{"n_head": 8, "qk_norm": false, "init_std_qkv": 0.0185, "init_std_down": 0.00435, "batch_tokens": [131072, 262144, 393216]}
MLP neurons of a small language model. Each row is named by its layer, matrix (down: output weights) and neuron, and shows model dimensions 341-468. Each number is 500 + 25 x the weight over its row's rms, rounded and kept within 0 to 999. Numbers have three digits each.
A block is one neuron, or neurons of one layer that tend to fire together. After each block is what it responds to, as a language model described it from the Wikipedia text at the highest values.

L2.down61:486482507459514499491474533511539456505465533519481494479525451494510455505480487455511488520496505479511513531490469519525555519474488534449478486497535532497471480511470484518477496523458516473480489533499499533493495488478505499443504526530480518426515478508505484507526510476557526496498504501474473516505494488503519488495467560491483542521525542480486513513512489494486493514520
L2.down389:517501454453489506478453501488503545529518462495518453545495478501515454493542470483511476510510468477520484499500500475493478487494509556504490498475485508533434459521514498484493417541458521473463514458480472474467460499415527443493569478472498505496530480502504490506542538483500480472516500469537451507497520496516476503491523507481495517485517548495526502496509505515515495502495
L2.down760:494487491479500527473472497535503463486486535490458500480521454504497437529500485444496491520490524469505503539502483497547542503454509550447461485499520549503470501502481481510488502526447533466502471550483496512477502473498517477439514522530496519447499527505525466488522474505553531485527516489489467478477485467511538473509489563507499516506512514482496475497516486526460502479530
L2.down1247:543461476487512477500496512526500503490492491499530501515513493505500519478499536484440506512452503500495470453526510490507506492503520480513536455457514486502522485491527515459520497504448535465480514470513513492431493517468484467522519484493501464502500477447482475543518513521488496533498520539478449556558475492530527515510471528474487470449498491520495500526475487497473474501498
Responds to: Abbreviation periods

L4.down65:498453454476457541515504527520525533494522485512515517479480490512522505497515493478439526506527519533497511491485529515550479511501512459504472507480504472544481481533503523481484502491487473454498484539539512499479544554494486510509496473474496486547521463487533516443491485505527510472500472510469489529539519502524527469478524528526503516470526516473471467491535486530526521537470
L4.down118:471496543524482476529487496479482485485443524492446504490512477466481520533469567488542484482501481505514468549502458503556459509469449502476506516525470455457506510493479475491515499497490524509525502512504509471489504524495481523484508468544466550515526485513531507474483497473514467466526504501489505487535523520503487470475519461496517506504506495493512455501519486532514525486523
L4.down1403:485509503496478472457530527527502512455513510525521497514490463450537492527478485480495550496541510518484511550490474504506487510502502496529473456496517513461506485502498511490532524506473483495489499515498519493489521484523486518490552494524502520495496447476537499545506483466494517543508491521532505494499496539527482481464494493487473522455499496499516519504479516520506529506480
L4.down1570:461466506530485522476539519481481538473446505536512454522490560499486513502480509468490512482501526512568478527504466513490536503498514523512493507518526495530506457552518532503472487547512472529467497547499505518482517544523522518524524466569447530485513480480557507505498534471487481497479505515485486504477518495513508449452499467520474522512516494472477500489556523490475474485469
Responds to: Discourse connective phrases

L2.down25:509466529519499512489493501481468485520497473536572466516495507467544447509490489496495529501447477492538496443527517482456484490503519552475492554509514517518518479524497486459488484535559481530513483533525507514496512457512474546469532533509483477520510500474542529490513498496478467509487504468514510502525496496473482486526503509506503500496466500493515500495503557516516513482505
L2.down871:530533529500532514496478522468510491522485450471467500497501506478537507497498540509479523494524500519502477528521476504481480482529487486522492499504525473511545497487486524480498501545508497472564537475507483481479530503470464516505510499502505521511519491503530508528456480481476483498486489464502518511520485501477514490507486531478502528517476472516531453534498544513487445457515
L2.down1134:484475489470492541527522530527520510476507502459481521458468478482482449471475511490514487492499498502536429465514517517487516445524498462523502489477498516514523499486491513517467499525488496493495449497527495488426500516497512510519454504508529514530499515485524509485518500515430482530490459509479491513424501463537500491508498548523476459505520546546480490505531536490516489521525
L2.down1821:471474513529528507481477497511473477487501498497485526498467502479510514476497564484500523503465476482521514476444526481525488494446498496507444484512526499493524511512473477522475502510504538531495490478484492510488479510531494520516493482482501449510515460514519499497537506480497476537486529479530527509507488462487522472512470497498510532524496492470482485486472483515501487536488
Responds to: Existential there, relative pronouns

L6.down480:534532481511497525510521510506502527488498503520503490529487523480465513548493538511492510498494502472507464550512522460468494527486496499516493471525492465469546499469488483502473526551509509474527509528523492472495515478501476508470478478490482532522490489495509474496446501530525454553515473435512504493463491540485555460511519452510490495530553462499496522500528520456507499448541
Responds to: List or set introducers

L6.down1013:520504479493520529488466558460461501473465511477454558491547512483497473514480511493489520497481496549500547501533474520507512496479516452472471502534476481487513497511488481488498518477541505503520509534519549562522510518450518448553468529531515527505477507526504533524532478509485541514488472527512511485477517509472474472468475497463470469508465476472466489512506501516510467506494
Responds to: Abbreviation and decimal periods

L2.down300:516515465478476513544523490524513486453446467508487515515508538525501514471534477497518459498506506485506546507495558504463434507519533462479496511486490466472514502511455478503496537519492519521524489513481474449509514489508533512528523460503522482507431526554503521509499511459500493516490480498499461511490520504515460513490510498473475502518502495540446487518475487517492529519500
L2.down1075:512503536514528553501479517464500500476493486474485486467484527526541499467503473486506465475538494467507478527462480495482515548517497512488519489500498449513525485449491522523532537494526468511483507526517486461480529548545491503494509510523502532530509478489518451495530501498505525506466487533488537503483511524508520507517514472467476493477544522530542503459495488527499477487508
L2.down1376:531512516492474481513502453527480493477539479471527460470499446505497512514510498482499488552547520519472498519491521504537517517468503440499539527515485465491488500467493477478541541482483523525517527498531516483465501506521472514521489515481503473506491458522483481520519519543488514488449511494511492502510486451489492455491514465490489511445528496546475568477522491493466502474492
L2.down1770:499474495487550532497503468447536482499489512507533515544497500471519486450492537540488486477501504504477494498458523497549501481481471500506473466502459477500553493477505473487523486452496470513528518473482486448467509495512496508522502489510475482546503505495511536498498517474514466537524440529502498502541501494501459531486468477520523495518517501493507487490494506469531466500452
Responds to: Start of structured lines

L6.down2046:503490494505468486438465511540528531534488540477513512506533562530475527499502502541478487502507448504494530470509521514518538529525518487467513526497504532499523532474473502481509496473463518478519501496475521549511528474488469510470503454492502471477484479527525521471505449510545459522528516493488474498486528497476449491488489464501519508472488497505530480512488493510467523467512
Responds to: Penultimate list item end

L4.down408:488520467491510490484499513518484531528512484474513507517507506519494529507534463512491519499479499518452504493506482495517516505497457482501502462510484507502518512511501526500514488517496481496492489490508550516491519511497508487505498510458481509506515527485454532496559514508528515511547464521457489559486501551510525526473522501523527529476484461492475497442493517539478533517486
L4.down430:462451489467498519449506517535550562453485538569519502512548514458489483485522495514501535537514545471495512485498465501455549518479516504495522517509505522485485486504477521515480479489431487497521473506475521461516543455509593479487529472496493500499513502520493479496516495492498507468507493517487520494483484500528498437507493523471516525450498517469466516488499463484520510512506
L4.down590:481483468479518534515493531493565506482494522488498475526514454498501537505511464508521518481488478474507524485478489514474531520465479503484518495444527548520508530530479496520489487480468476443504519464549443534491509448508513483562538453482515514503511534452484504489525514473522457484535465498490526482551489491498522487520517516522466515538510516513469450466509506472483520500545
L4.down856:501482513530486538509478512540550489503491507528542499480504524473494481510512486522488460508517507513487506486514540503526478475541466480487514513536522523495499470470499506479550490483519496472515513437530496507507474515498496503473515454464491496488505474504526495487525490557503490497505553531515482538495488468494495526513528495493527470505516515531482543493509489509461468478466
Responds to: Period after initials

L6.down1337:513478509493511503525452500528524508521520487565528528504485503489532483512462480470466480522608507484525474514474504477462429480507512496474533491523523495473547462514472507488478472475514484466495508507495472521501496517483511478501489488481469485497499502539527513476511529471561497491500488505492484501501503482500498477491523498514487491502521518547520461492536536449497523510488
Responds to: Standalone space token

L4.down542:476515486483474504513513554499514503489539485452547485496513474499511536493501507467506519507495470535463483503501501518486561520484539515484538479521476519497521480489500461501490466457536448509540557485504475497540546543486506492528538538501523513525530444507480424491484462505509546523491509475517550513534491486526497501496483549496452505528489533522508514517523528500558546484537
L4.down1463:481503530483496456526516547481535474490507505515513491498478469489502488494438513523484487496519462519538515519517456492495532515533465504476528510474516501507489476485498475483501444503543541547508461527511525521494492506528499470504525471504506528532487518515504513468532513466471513558516511473469515494484522543542530533526485542505476544454521492468487469507530538552517504501482
L4.down1562:481524538518519484524509501507534510536494491509545511440504486553502488523449462506525462491535504484501497497520504496477544515495542499511506509505487525502475516478530490486507510497458549496549484484534495503481500501509524447495482470499515481548437499555490528481543508467470491517465490487504531517515480515499484470522473490480480509463511483493523494489513540514495555521443
L4.down1874:484492517447484504497500509492509507520522499495474526547477462518512492519483491518514547498516486519519462499499507481516516485496487492508527558509488505510471477511525466498476488512469493489431492547462486506486514523516534538483521504508545520513459506501467489503534493506490487487490514471501514486503454507481532485510514521488462503528473470521507526515458503544512523540491
Responds to: List item separators

L2.down403:513473487500504477458509471516485499488552477453491488490508511496466506509535493501442496538488505485463500493474460514496502494560498515492515498493468468494492457525513497502525480530549511491508471538519517520485467519498489494523510513565509481498488526476501497521536503502480513515529466520497513525503448495465466508486483499511519473537500533489517535465465517486489484476436
L2.down545:472481537451515459490518467526463510447502501461517471505492512499483488446504498511490510483500521451485543460520497477475509508510511535499495491523496508560507493524502509513481458466452488566500501522506531440495492446500526489452498521545538474513532502483472497524501522507500539535461488546472495509490509499535503496506493529485487537539549507478510548456503484540518491476471
L2.down961:506465518537456498485504505531540529543533513502460489472470516511521528519455482522539531506489493544473507503479499445493439515452487526494500448513515524462504412494494512497515451543512517474485484546530496492506503514525510435484468466462493500506496566493561475481487492491515487476474505466473498535527490512530481550529504486476525472500461488501543473505491501481529504488446
L2.down1632:500496478462476489496508438520462488487521508495477508488490487511518519502501501498526467542510446489479505504521545546525500483479519476527527479574503484504521467481509495520468462497487472492497503515546465526482513524545535488504478477526465475489518544528483492517549482503505468488525516483498484521501473488519497506494502542490513448494499504466545532476482489501525482500485
Responds to: Noun-phrase head nouns